From a checkpoint of a small transformer trained on Wikipedia.
Size: width 256, MLP 768 GeGLU, vocabulary 8192, 14.9M parameters.
Architecture: RMSNorm before and after each block, rotary positions, no biases in attention or MLP, tied embeddings, capped logits.
Training: a variant of Adam for these matrices, 304M tokens, 8169 steps.
MLP neurons of a small language model. Each row is named by its layer, matrix (gate and up: input weights) and neuron, and shows model dimensions 0-63. Each number is 128 + 24 x the weight over its row's rms, rounded and kept within 0 to 255. A neuron's up and down rows have the sign that makes its largest values positive.
After each neuron's rows, "fires after" lists the tokens most often just before its 100 highest values on Wikipedia text that the model never trained on.

L4.gate504 [179 103 145 128 120 114  92 142 131 152 167 138 117 118 104 151 109 102 117 122 177 141 155 117 144 142 166 148 140 123 172 155 190 149 135 107 116  95 123 156 132 146 101  97 103 118 167 129 152  76 107 166 116 104 104 127 145 124 127 118 124 139 108 166]
L4.up504 [140 115 115 105  81 135 144  90 112 165 208 201 134 121 131  94 132 140 111 178 123 151 128 122 103 155 163 109  90  84 159 137 130 123 134 131 136 138  51 132 114 147 120 149  76 132 115 133 150 100 138 139 113 116 134 141 138 130 128 106 125 139 142 134]
fires after: "\n\n", " (", " \"", "\n", "="

L4.gate155 [125  94 123 171 139 106 101  94 149 129 140 111 117 102 159 109 119 134 122 140 118  97 102 146 111 147 125 170 125 101 113 148 124 176 137 122 166 120 119 143 140 112 155 130 106 177 175 163 147  99 134 159 127 104 145 178 105 111 119 176 115 126 115 101]
L4.up155 [161 137  82 101 130 152 108 123  95 170 196 153 170 141 167 165 136 100  95 177 129 153 141 107 153 133 136 122 149 118 145 120 112 150 103 142 131 151 140  89 127 136 110 138 121 126 118 110 137 119 148 120  99 119 129 131  91 189  99 104 102  85 123 112]
fires after: ",", " |", ".", " the"

L4.gate156 [109 129 159 178 136 177 184 126 135 158 142 104 140 132 159 151 113 149 147 147 133  95 120 108 140 119 133  98 126 123 143 139 128 151 111 106 113 176  99 132  80  99 105 110 132 138 154 151 127 112 100 131 150 102 110  80 163 173 160 108 119  89 144 162]
L4.up156 [120 144 183 126 145 140 110  89 153 130  93 130 127  90 128 127 119 171 137 150  90  85 158 134 165 101 107 107 109 125 117 104  97 154 160 152 130 157 119 168  92 154 125 119 131 112 127 125 145  94 169 195 149 125 141  89 140 122 112 156 109 143 141 165]
fires after: "="

L7.gate632 [118 142 124 129 115 131 138 219  68 120 126 118 126 143 171 166 130 137 102 114 172 114  95 148 103 142 123 165 145 124 112 123  72 128 131 120 165 115 158 134 104  97 136  86 129 130 186 135 153  88 161 117 143 138 137 109  91 127 146 136 115 142 133 164]
L7.up632 [138 105 118  95 111 170 160 180 164 133 122 116 160 154 114 152 124 108 137 155 149 115 157 140  84 160 130 115 124 121 171 138 148 137 105 134 131 160 132  98 127 124 135  84 142 141 168 163 120 138 142  61 104 134 151 146 161 164 116 151 136 102  87 142]
fires after: "  ", " %", " 1", " 2"

L9.gate765 [157 152 101 109  60 133 137 108 131 104 146 118  85 104  96 119 137  92 120 160 143 167 146 107  83 111 116 148 147 149 108 159 152 118  99 127 135 146 122 105 116 157  96 152 170 129 117  90 138 110  98 107 111 141 126 128 130 126 143 126 103 130 155  73]
L9.up765 [149 130 130 157 102 158 156 120  88 109 120 126 125 144 148 109 101 119 123 133  71 128 112 118 100  84 131 168 146  99 158 132 100 139 110 115  83 148 133 137 115 119 145 126 123 136 158 121 141 111 171 122 114 149 147 164 124 101 113 134 120 158 165 104]
fires after: " |", "=", "|"

L5.gate555 [153 160 126 140 118 135 138 148  96 116 111 129 135 131 111 151  93 109 117 118 154 132  86 122 134 145  92 147 116 145 120 161 146 140 112 101 147 146 123  90 146 135 117  96 109 122 160  93  84 123  89  84 147 174 120 121 106 141 114 136 122 134 146 120]
L5.up555 [164  96 153 167 113 147 117 146 105 118 130 124 122 106 128 104 149 102 113 137  98  99 131 109  82 148  97  89  81  81 102 131 126 176  93 148  88 172 146  89 155  94 146 123 116 133 123 136  98  89 134 121 121 171 138  90 115 134 176 144 154  80 156 128]
fires after: " 0", "  ", "0", " 1", "4"

L2.gate94 [165 127 110 120 144 103 125 141 131 128  96 171 133 142 128 150 133 127 142 146 133 133 111  92  91 122 131  98 120 117 114 157 194 133 148 111 113 104  82  72 139 114 130 122 106 133 166 170 159 133 126 118  77 136 148 125 150  86 136 112 116 143  99 119]
L2.up94 [153 148 121 129 162 112 121 148 108 123  78 143 132 105 113 147 171 147 131 109  98 141 101 109 125  99 117  90 109 122 110 134 176 123 152 113 112  90  97  94 127 100 127 143  96 130 184 143 167 138  95 146  94 158 136  78 152 100 137 135 118 145 141 172]
fires after: "\n", " |"

L7.gate764 [137  48 119 135 137  91 126 128 125 135 142 153 118 107  80 163 131 116 101 162 133 117 116 106 101 138 135  61 131 129 132 158 148 189 127 105 108 140 132 117 139 140 114 122 127  98  90 167 134 129  89 145 127 117 150 112 157 118 105 134 154 122 141 116]
L7.up764 [115 103 125 115 157 131 134 143  91 171 173 123 174 102 130 140 113 108 137 152  89 147  96 142 149  94 134 157 170 177 153 147  75 126 156 125 120 114 133 188 129 145  98 150 179 152 145 151 132 131 108 131 165 112 117  95 113 132 112 127 101 153 115 143]
fires after: "'", "\n\n", " \"", " |", "="

L8.gate561 [138 109 146 133 140 146 152 131 128 145 113  96 162 132 154 124 112 109 118 163 125 144 147  99 102 100 167  78 105  78 189 168 154 126 116 134 144 102 133  92 132 151 158  97 114 115 164 156 154  77 171  73  99 145 113 113 125 140 146  94 106 129 164 138]
L8.up561 [ 92 135  88 127 161 142 142  97 154 120 131 120 134 178 114 111 106 161 166 144 161 105  88 100  88 123 124 138 148 147 117 126 113 117 114 130 112 146 117 118 150 137 121 124 161 122 129 115 129 126 143 156 105 149 146 146 129  99 167 133 201 104 143  91]
fires after: " |", "′", ":", "N", " (", "°"

L5.gate202 [111 117 121 137 111 169 132 132  89 141 139 128  90 136 188 144  95 127 165 108 125 134 118 105 117 143 162 141 169 127 143 143 147  95 100 136 122 101 146  85 200 115 105 111  94 112 123 107 102  94 119  75 116 174  91 149 143 182 144 103 149 119 136 126]
L5.up202 [ 93 148 121  78 117 125  88 110 124 112 137 174 146 137 128 134 136 124 150  82 108 151 169 114  50 126 117 169 172 177 134 151 139 157 155 123  94 139 104 110 135 126  92 125 142 117 146 115  95 135  81 144 113 117 126 157  83 158 127 122 127 140 151  90]
fires after: ".", "-", "\n", " F", " W", " L"

L4.gate703 [113 116 147 143 130 105 131 118  90 131  94 109 146 143 118 162 118 102 175 106 149 122 130 107  84 155 135 126 152 146  99 139 138 112 122 132 137  97 112 120 194 133 104 111  78 178 153 144  95 173 125 114 159  97 135 166 150 134 112 131 108 143 139  92]
L4.up703 [102 126 142 142 159 116  82 130 100 138 119 183 148 113 102 117 107 146 155 108 153 151 152 139 118 135 152 143 161 125 141 143 117 105 139 128  99  99  79  96 128 127  66 139 121 150 153  91 137 147 135 138 128 145 199 154 141 146 119 167  93 128 134 100]
fires after: " |", " and", "-", " to", " was", " the"

L8.gate418 [122 131  92 110 102 135 131 143 101 177 161 109 115 144 111 154 148 160 160 152 140 124  94 129 100 183 115 120 129 127 116 147 179 158 136 116 170 140  89 114 188 131 116 170 107 127 127 132 109 120 167  91 149 121 103 147 141 135 135 108 144 116  74 138]
L8.up418 [160 102 116 175 145 110 137 121 155 138 133 108  98 164 127 123 121 163 109 153 149 142 119 163 108 135 103 134 129 139 129 120 176 123 107 137  92 149 176 121 165 119  98 136 145 123 141  84 110 179 144 133 152  85 107  45 107  71 135 157 110 119 134 139]
fires after: " the", "\n", "-", ";"

L4.gate459 [109 131 107 156 116 112 151 151  88 148 157 157 130 128 149 149 127 140 175 155 125 152  86  68 177 157 135 110 154 100 122 162 147 121 131  86 164 133  96 112 115 188  95 122 122 163 139 103 141 175 109 161 138 141 142 132 136 129 126 132 143 112 149 155]
L4.up459 [127 137 106 181 131 127 104 159  96 143 144 162 114 101 148 131 131 140 153 118 165 154 128 104 139 168  92 141 157  95 103 123 112 118 120  88 121 128 131 115  96 149  88 134 140 146 157 114 136 138 122 152 163 155 140 142  90 155 107 158 112  84 124 154]
fires after: " |", ",", "-", ":"

L11.gate312 [147  92 140 115  66 130 115 131 134 128 104 124  98  95 129 116 140  65 135 135 138 169 106  96 140 149 178 139 164 123 102 142 122 113 171  77  94 130 109  97 145 128 125 147 156  96 124 112 109 108 135 155 104 101 100 104 131  95 101 120 107 152 144 114]
L11.up312 [121 164 144 146  97 120  85 139 145 104 126 158 121 179 143 133 135 147 148 137  58 124 121  62 124 129 125 144 103 137 159 134 121 108 117 166 113 127 122 147 100 137 130 132  87 148 119 174  98  81 145 113  91 142 163 130 134  68 134 105 102 145 141 116]
fires after: "|", " |"

L2.gate307 [ 89 105 166 174 136 150 114 134 114 112  88 135 118  98 126 125 134 122 120  85 149 111 144  88 153 172 117 103 129 100 135 128 119  91 101  83 147 109 107  96 150 154 104  95 137 145 153 134  99 118 123 128 141 120 150 124 112 113 129  75 141 125 153 143]
L2.up307 [ 97 102 147 143 139 170 119 101 103 119  96 133 112  97 160  84 157 134 113  88 114 127 156 126 165 135 122  82 124  92 117  90 145 102 157 117 152 131 136 133 136 129 141 126 120 134 103  97 122 145 129 143 151 144 117 110 113 120 121 113 117 149 152 178]
fires after: "=", ")", " career"

L10.gate204 [122 120 136  90  72 151 100 126 156 132 129 144 134 125 135 162 108 128 129 134 119 115 122 131  66 130 106 170 160 119 124 171 142 104  94 139 111 150 121 112 121 137 115 112 145 135 152 109 154 102 102 154 127 162  99 136 127 163 152 117 104 157 176 117]
L10.up204 [146 139 116 117 151 137 150  89 106 126 155 176 132 115  93 166  93 167 160 160 106 121 143 167 114 107 119 119 138  75 118 131 138 189  90 137  79  88 100 113 146 129  85 132 176 146 154 143 113 125 117 125 111 111 131 154 126 109 142 134 118 136 104 117]
fires after: ",", ":", " and", " –", " &", "-"

L9.gate489 [144 107 119  99 170 150 142  90 132 145 133 140 145 134 107 147 135 115 108  66 156 139 125 120 163 119 158 101 129 116 148 149 146  95 171 114 162 143 117  94 111 120 111 115 103 174 107 191 152  97 123 156 143 164 137 121 124 181 132 124 147 131 113 137]
L9.up489 [154  82 146 127 119 144  97 124  85 147 173 147 147 125 117 127 133 140 113 104 103 135 142 162 113 137 148 148 113 102 121 118 131 148 135 177 132 105 136 168 158 134 129 119 127 123 125 149 181 152 126 130 132 166 101 132 113 144 154 141  99 121  85 119]
fires after: "–", " (", "-", "°", "="

L5.gate101 [106 154 124 111 116 125 146 118 119  93 112 174 136 156 104 160 134 117 111 134 147 103  94  99 132 123 106 121 149 155 128 157 156 165 126 140 147 104 102 117 130 148 117 103 109 155 124 134  98 140 145 117 116 168 168 124  98 133 110 134 140 110  97 138]
L5.up101 [154 104 120 140 110 103  98 116 135 133 165 134 145 106 114  91 140  78 148 144 113 158  92 144 127 153 119 141  95 112 142 126  96 166 166 122 131 170 107 141 108 140 128 182 146 157 110 177 130  83 151 166 120 106 133 141 117 109  97 113 130 128 125 113]
fires after: "-", " Ge", " |", " Feat", "'", " of"

L4.gate766 [101 117 142 139 133 126 146  87 133 110 133 151 114 129 124 109 180 104 131 137 112 109 138 111 107  84 106 122 127 150 116 140 107 114 136  83 146 141 190 134 148 155 140  86 126 150 125 138 126 157 106  92 106 116 100 137 117 150 109 157 156 140 141 100]
L4.up766 [145 101 136 162 129 100 141 119 173  90 126 125 145 112 123 153 132  86 141 121 130 154 117 161 114 147 149 134 113  85 120 128 151 130 147 120 147  88  91 171 155 156 111 123 126 147 138 158 129 122 112  91  97 145 162 139 123  98 159 112 128 144 117 122]
fires after: "-", ",", " in", "–", "|"

L4.gate220 [148 122  99 155  94 120 142  86 108 144 150 129  95 119 120 128  97  90 131 148 117 147 129 176 144 118 115 115 107 104  84 142 119 125 127 135 145 104 101 160 114 139  92 104 144 117 106 102 181 129  85 117 112 121  90  98 139  89 137 103 120 106 116 138]
L4.up220 [ 92  84 143 151 133 151 130 158 153 139 111 124 122 119 129 162 127 124 154 155 113 136  63 129 131 115 123 143 114 132 124 146 110 111  82 149 153 147  88 155 130 138 152 118 135 111 153 128  86 127 147 100 138 151 125 132 116 162 106 117 160 132 122 105]
fires after: ",", " |", " and"

L8.gate421 [146 131 159 114 106  80 133 110  97 133 203 159  98 119 132 135 135 114 141 131 162  92 117 130 126 131 174 103 121 125 133 165 133 134 141 150 151 135 151 128 155 123 107 137 111 126  76 158 128 151 126  78 148 129 143 142 110 115 134  98 109 117  95 101]
L8.up421 [101 118 109 170 116 123 166 127 134 118 146 111  88 118 114 109 151 126  87 147 151 152 127 166 150 106  94  90 139 108 117 137 148 130 100 153 109 101 100 127 155 124 146 116 142 105 119 113 134 102 144 122 125 136 127 129 167 154 117 100 146 133 142 161]
fires after: " (", "(", "/", ",", ".", " su"

L7.gate654 [138 100 140  86 120 151 152 136  96 128 160 153 120 127 113 119 133 120 114 147 101 144  98 155 135 137 112 138 138 109 134 146 117 161 105 127 139 118 129  85 157 150 128 144 134 112 128 166 120 105 120 122 118 140 130 106 163 104 108 151  83 153  96 135]
L7.up654 [147 115 112 126 105  85 163 150 151 100 150 143 104 137  86 123 148 112 128  97 108 118  99 124 155 134 144 137 145 159 134 140 146 122 161 109 163 111  92 116 157 154 111 130 129 112 138 111 134 145 117 114 110 137 122 141 124 171 100 112 137  83  85  97]
fires after: "=", " the", "″", " (", ":", "\n"

L4.gate50 [141 119 120 145 143 110 125 144 150 154 176 168 151 130 109 145 119 114 145 105 137  91 110 100 127 164  91 182 127 132 153 155 139 162 130 129 106 119 114 113 171 118 127 162 130 136 132 128 113 108 110  99 140 113 132 129 120 100 147  73 121 125 113 128]
L4.up50 [141 115  81 107 164  68 132 130 123 193 173 128 172 143 116 114 142 155 125 139 164 107 100 160 136 140 106 165 126 122 145 128 151 152 119 166 124  99 134 111 139 146 121 138 134 154 156 155 103 127 105  96 138 110 131 148  99 119 116 120  95 105  87 126]
fires after: ",", " |", " in", " the"

L4.gate476 [153 161 137 103  94  84 123 103 137 130 141 182 110 128 176 125 136 112 162 140 137 121  95  99 148  96 115  90 139 103 134 151 130 134 148 133 101 110  89  77 139 106 108  98 139 169 137 127  95 170 100 111 144 113 157  96 144  69  86 154 140 118 103 143]
L4.up476 [114 152 126 120 124 118 142 112 169 170 102 145 124 121 123 138 144 190 137  89 140 148 165 146 144  94 120 112 177 111 127 130 128 148 128 117 139  91 125  95 107 132  88 152 112 139 138 117 143 135 156 135  92 157 151 121 116 110 165 168 132  94 110 113]
fires after: " |", " by", " for"

L8.gate563 [105  79 128 150 146 127 130  93 115 169 122  67 115 162 109 136  78  70 127 116  92 121 163 105 154  94 148 119 153 153 114 144 131 125 135 104 126 132 113 100 124 122 161 104 152 122 101 141 115 107 116  80 115 120 145 144  92 117 147 111 156 145 123 126]
L8.up563 [160 108 101 141 141 127 136 172 146 149 149 123 144 120 116  90 126 152 127 152 128 141  99  74 104  94 107 108 155 132 147 143 132 126 167 177 151 159 116 148 173 145 129 135 135  74 143 119 126 147 167 130 107 115 124 131 156 131 138 108 165  78 133 128]
fires after: "N", "°", ":", "aged"

L10.gate537 [118 126  81 136 113 117 150 138  99 144 111 155 123 156 134 118 163 139 137 112 119 141 117 122 111 104  71 109 150 175 106 138 108 121 143  87 173 138 152 130 153 138 159 110 166 155 115 144 138 164 140 125 139 130  84 101 134 101 130 126 155 163 136 124]
L10.up537 [180 136  85 144 105 111 133  94 157 126 109 173  98 124 128 108 136  89 109 173 123 151 102 148 136 129 154 125 114 124 105 130  96 157 116 104 115 110 185 176 121 110 163 132 113 136 159 146 115 129 163 132 142 132 125 154 145 145 153 107 152 132  99 156]
fires after: ",", "–", " in", " (", " 18"

L4.gate277 [153 122 142  80 123 120  94 159 160 124 134 185 122 161 100 121 108 117 121 101 144 138 133 127 160  82 124 119 116 138  79 157 106  88  78 152 144  95 115 139 107 152 109 159 141 123 137 114 110 125 121 109  81 117 163  94 164 154 136 115 123 116 117 135]
L4.up277 [165 136  93 119 105 146 151 141 171 124 107 155  93  97 173 125 156 173 135 104 129  86 156 128 139 133  92 126 159 121 139 132  91 108 110 195 126 114 118 176 115 122 130 175 145 139 141 110 146 107 163 156 165 101 161 174 185 134 160 182 115 127 127 139]
fires after: ":", " |", " Ph", " .", " (", " Mac"

L4.gate376 [145 125 101 117 124 167 148 150 152 156 101 150 138 132 108 135 107 106 108 139 143 113 156  81 109 124 116  73 156 147  82 140 162 118 102 107 133  74 120 143 126 156 142 126 180  90  95 117  90  93 138 150 106 123 115  53 160 155 119  65  99 154 118 113]
L4.up376 [115 166  94 114 174 172 127 131 141 143  94 173 128 136 153 107 139 123 122 116  89 142 125  97 145  82  79 118 155 124  71 119 110 137  85 128 136 102 117 166 100 129 110 136 130  92 114 136 176 113 146 155  93 106 177  90 137 147 145 143 141 157 128 137]
fires after: " the", " |", ":", "-", " So"

L4.gate394 [135 135 174 143 113 146 116 140 126 131 102 119 146 143  88 143 141  92 139 110 113  79 136 174 116 162 119 159 130 129 103 147 112 146 127  78 119 133 135 116 149 132 120 136 126 153 125 133 130 150 130 125 148 146 120 116 117 116 141 105  83 117 143 120]
L4.up394 [141 144 116  92 127 140 106 120 123 132 154 123 137 139 146 123 116 136  92 109 102  87 168 103  97 108 119 161  83 124 162 125  82 148 123  95  84 146 114 116 107  94 123 153 124 105 109 123 114 115 134 135 117 152  76 120 151 122 143 156 138 136 141 162]
fires after: "-", "."

L4.gate54 [188  80 119 134 107  73 114 159 109 147 146 162 113 146 129 134 125 122 166 102 150 139 112  76 115 135 143 119 116 161 104 143 169 103 117 155 156 149  96  76 138 117 158  88 133 133 169 108 110 142 136 140 125 149 148 146 129 112 156 142 150 130 112 127]
L4.up54 [141 131 150  98 117  65 125 139 106 130 140 166 117 112 130 125 120 165 139 120 155 120 123 110 128 132 131  93  79 120 141 135 170 145 135 184 117 154 103  87  95  59 162 134 174  92 127  92  81 149 165 137 145 114 161 123  98  89 119 150 134 137 119  93]
fires after: ";", " the", ":", " |", " /", "-"

L7.gate480 [140 126 114 141 115 127 167 105 148 176 132 144 140 122 120  92 153 118 138 112 140 155 116  93 118  98 106 136 136 152 100 155 138 118 180  57 152 169 118 159 120  89 102  99 127 145 126 118 126  65 152 125 120 148 122 138 133 110 171 126 155 106 153 136]
L7.up480 [ 76  78 127 162  85 144 122  86 124 126 184 171 139 105 180 119 102  97  87 125 120 124 103 136 143 110 112 127 139 144  92 135 111 106 127 117 187 129 105 141 131 151 152 118 104 121 158 131 127 129  80 131 138 110  90 135 136 161 151 131 102 133 107 151]
fires after: "–", "19", "18", "-", "17"

L4.gate377 [133 140 170 180 119 148 123 111 119 141 202 139  99 129 105 137 130 124 156 109  84 119 132 169 129 131 118 145 132 121 126 169 146 146 135  96 171 137 119  98 162 136  96 109 129 156 127 149 130 110 120 112 112 136 101 130 118 145  89  54 150  85 113 124]
L4.up377 [159 134 174 123 173 105 120 108 144 127 145 112  93 121 116 106 131 120 130 117 159 103 111 134  97 110 113 107  84  86 153 135 121  96 131 130 118 154 139  87 130 138 138 119 145 160 127 173 158 128 117 142 123 169 176 138  99 142 132 117 103 124  98 149]
fires after: ",", " in", " and", " of"

L4.gate750 [138 132 121 125 104 189 185 122 127 143 130 142 114 171 111 130 125 102 161 103 137 120 126 144 137 125  97 127 157 125 114 137 122 103 126 152 126 166 171  99 141 113 137 133 132 119 136 144 112 145 174 127 133 134 137 145 116 180 128  99 141 113 159  86]
L4.up750 [ 92 125 139  91 127 115 101 111 108 155 139 140 103 134 157 108 144 118 107 119 154 103 154 129  99 179 172 190 104 112 143 126 111 140 161 110 103 142 123 115 132 102 145 184 175 124  97 148  92 105 128 135 169 117 110 133  85 130 160  77 126 144 127 143]
fires after: "."

L5.gate431 [128 149 146 121  84 155 118 162 134 123 119 115 113 129 117 127 135 107 155 124 150 127 117 140 117 139 178 100 105 126 121 138 158 160 104 152 180 134 109  81 102 111 130 145 146 107 126 143  97 130 135 129 113 137 154 130 102 100 168 117 146 114 158 115]
L5.up431 [ 99 150 200  92 143 133 140 118 126  96 165 153 110 110 144 121  95 110 114 125 142 137 158 123 139 102 122 136 139 172 149 140 126 156 153 161 100 149 132  97  76 121 100 119 127 115 118 118 110 139 124 139 110 101  76 167 112 129 134 135 133 124 195 110]
fires after: "\n\n", ".", "\n", " Race", " Go"

L7.gate401 [137 124  96 130  94 119  70 114 111 123  96 149  88 128 118 142  97 118 114 134 139 190 154 134 131 144 110 124 139 179 124 155 178 133  95 120 152 128 111 147 115 141 106 107 151 100 154 100 112 122  99 119 113 125 145  67 106 145 160 101 141 169 112 137]
L7.up401 [125 110 161 169 117 165 134 137 119 119 149 168 146 132 140 127 134 151 153 160 134 117 142  80  95 120 120 128  92 129 153 128 117  92 125 121 130 133  82 130 128 118 106 112  82 110 144 136 142  85 125  98 151 112 108 129 158 148 169 149 174 117 114 151]
fires after: "|", " and", " |", " (", " September", " to"

L4.gate218 [121 149  93 137 149 109 184 131 105 129 121 144 127 148 184 129  78 159 178 113 108 147 138 111 133 164 150  94 154 117 122 155 158 126 138 117  71 131  98 133 124 117 101 114 150 144 151 110 133 134 101  94 169  93 159 119 145 137 105 126 116 132 126  98]
L4.up218 [145 121 153 131 160  99 115 120 139 143 172 162 126 155 138 107 147 142 108  85 124 115 134 116 147 129 129 132 131 102 139 118 139  99 112 158  96 142 117 101  69 129 146 147 154 115 166 107 145 107 111 143 124 160 113 115 117  95 103 118 124 136 139 191]
fires after: ","

L11.gate172 [122 132  99 156 136 126 140 143 130 160 164 150 112  92 185 122 134 105 114 138 126 175 133 112 151 146 146 109 125 114 148 142 158 138 105 111 142  92  95  98  85 144 114 142 126 139 187 132 143 115 153 153 123  91 134 150 156 116  96 102 116 123 144 170]
L11.up172 [162 145 147 129 131 138 121 144 134 109 158 135 127 156 150 145 160 158 140 177 157 137  88  65 122 136 127 113  96 127 140 101 147  87 129 159 121 129 167 141 139 139 162 143 130 122 116 137 141 150  98 163 132 144 144 115 138 128 139 133 164 142 148 165]
fires after: ",", "\"", ")"

L11.gate474 [157 125 122 127 136 171 165 141 111 113 116 115 156 124  81 137 153  62 109 122 133 106 100 126  96  96 150 118 120 162 121 178 119 130 141  93 121 127 107 144 120 143 135 154 114 124 115 202 121 133 163 139  82 141 121 159 106 126 121 115 152  98 131 161]
L11.up474 [ 83 181 141 106 171 155  99 133 136 100 174 125 101 176 136 108 125 148 128 137  85 134 109 108 159 108 138 104 140 135 121 111 112 123 163 130  80 127 158  94 126 145 131 133 137 145  96 125  97 135 118 116 141 160 116 143 136 129 125 139 125 134 118 100]
fires after: "′", "\n", "\n\n", "-", "=", "."

L4.gate351 [124 127 104 172 107  84  87 141 103 140 165 115 110 134 124 140 111 157 153 122 166 151 118 136 106 112 131 144 106 105 100 133 127 122 141 123 125 175  96 145 129 126 111 101 188 129 128 136 138 133 111 131 104 140 140 109  95 152  76 160 137 149 141 146]
L4.up351 [121 133 101 141 147 141 100 108 115 140 149 144 117 132 107 121 129 161 137  90 154  85 111 119 158 120 147 118  93  88 113 108 131 123 133 112 108 139 127 157  54 110 148 146 164 106 145 124 123 120  93 150  98 115 140  87 100  84 102  98 129 162 108 192]
fires after: " in", ",", ":", " De"

L4.gate229 [117 155 161 126 104 147 126 154 108 117  92 139 144 120 128 120  95 160 126 117 113 142 148 104 150 161 157  97 132 135 166 153 118 117 105 153 145 167 110 106 180  87 115  94 149 121 149 135 134 119  98 136 118 106 143 173 114 118 137 112 116 134 127 101]
L4.up229 [125 116 138 123  81 179 162 130  97 136 142 130 151 130 112 120 104 101 150 131 155 130 147 140 107 131  66 134 110 128 158 120 139 151 162 129 147 160 146  99  94 111 126 120 123 135 151 150 121 124 116 134 147 157  89 123  84 139 138 133 119  91 125 148]
fires after: ")", "l", " Ohio"

L7.gate166 [175  84 143 152 134 114 132 152 102 136 174 154  95 186 116  96  89 134 123 123 177  77 106 132 117 143 108 119 129 133 118 152 153  89 138 123 135 143  90 104 125 165 116  79 110 144 149 131 177 159  89 125 102 143  85 143 138 127 109 134 145 141  96 136]
L7.up166 [152 134 122 113  99 136 165 114 149 183 104 128 163 146  94 127 189  97 148 122 106 181 129  83 125 136 101  80 156 143 114 123 143 122 106 116 107 145 152 196 140 152 139 116 130 152 120 136 172 163 129 128 147 146 132 156 164 114 108 131 135 128 156 123]
fires after: " of", " in", " August", " April", " March", " December"

L4.gate528 [164 115  96 185 149 144 136  87 104 163 129 155  95 131 137 137 125 105 146 123 106 186  90 136 103 150 124  86 135 109 111 107 102 124 150 134 135 115 153 159 163 151 149 133 139 164 115 163 122 130 126 137 135 156 126  80 128 122 108 173 148  88 127 134]
L4.up528 [107 122 125 157 147  77 100 162 123 146 149  96 127 111 117 147 133 125 116 153 121 129 128 184 148 152 129 150  80  99 107 142 113 145  90 102 134  77 151 155 106 167 153 107 129 111 161 128 148 156 165 103 148 154 133 140 132 149 133 114 111 118  68 151]
fires after: "-", " |", "|", ",", "=", " -"

L4.gate35 [159 113 120 152 101 159 127 112  99 142 169 138 122 140 139 127 118 130 168 104 146 128 117 121 145 141 128 155 136 177 118 172 127 155 108 116 128 143 173 147 131 137 131 119 157 109 122 145  93 115 142  95 158 140 101 128 130 151 156  71 104 137 181 110]
L4.up35 [124 121 121 172 115 140 134 133  82 172 139 142  90 112 108 128  82 139 137 119 199 166 101 134 136 134  86 144 124 113 148 145 156 112 120 134 129  85 128 105  88 137 127 141 155 105 147 126 102 117 136  88 180  99 116 124 119 173 146 105 111 117  97 120]
fires after: ".", "=", " |", "-", "\n\n"

L7.gate310 [136  83 112 108  97 137 128 139  93 161 125 141 125 119 112 126 142  96 119 126 164 112 147 143 113  78 107 167 150 139 140 149 147 142 152  98 140 162 126 114 146 170 154 120 124 134 161 141 111 126 100 157 112 129  98 157 100 150  93  99 109 139  85 130]
L7.up310 [150 159 139 127 133 125 146  93 136 158 183 173 120 123 104 134 186 101 105 122 139 129 151 161 112 121 132 107 163  87 161 130 132 155 101 118 161 135 125 131  89 143 159 142 146 125 130 152 170 132 102 117 153 128 112 188 104 144 114 132 162 166  75 131]
fires after: " the", " of", " in", " \""

L9.gate407 [145 119 143 113 139 130 141 156  96 152 151 137  93 106 133 117 123  94 108 102 157 161 148 151 138 146  78 148 111 103 101 180 135 123 145 116 132 100 153 139 148 170  83  93 113 106 117 167 147 138 133 114 114  83  79  97 126 126  92  99 123 137 117 116]
L9.up407 [ 58 109 125 120 121 105 163 120 130 118 126 163 100 128 120 145 168 168  73 103 150 164 133 164 118 100 123 139 157  95 107 107 119 103 160 127 151 135 106 165 166 156 115 143  91  95 143 118 124 115 131 131 123 135 142 105 103 114  98 110 118 157 117 111]
fires after: " (", "\n", " the", "The", ","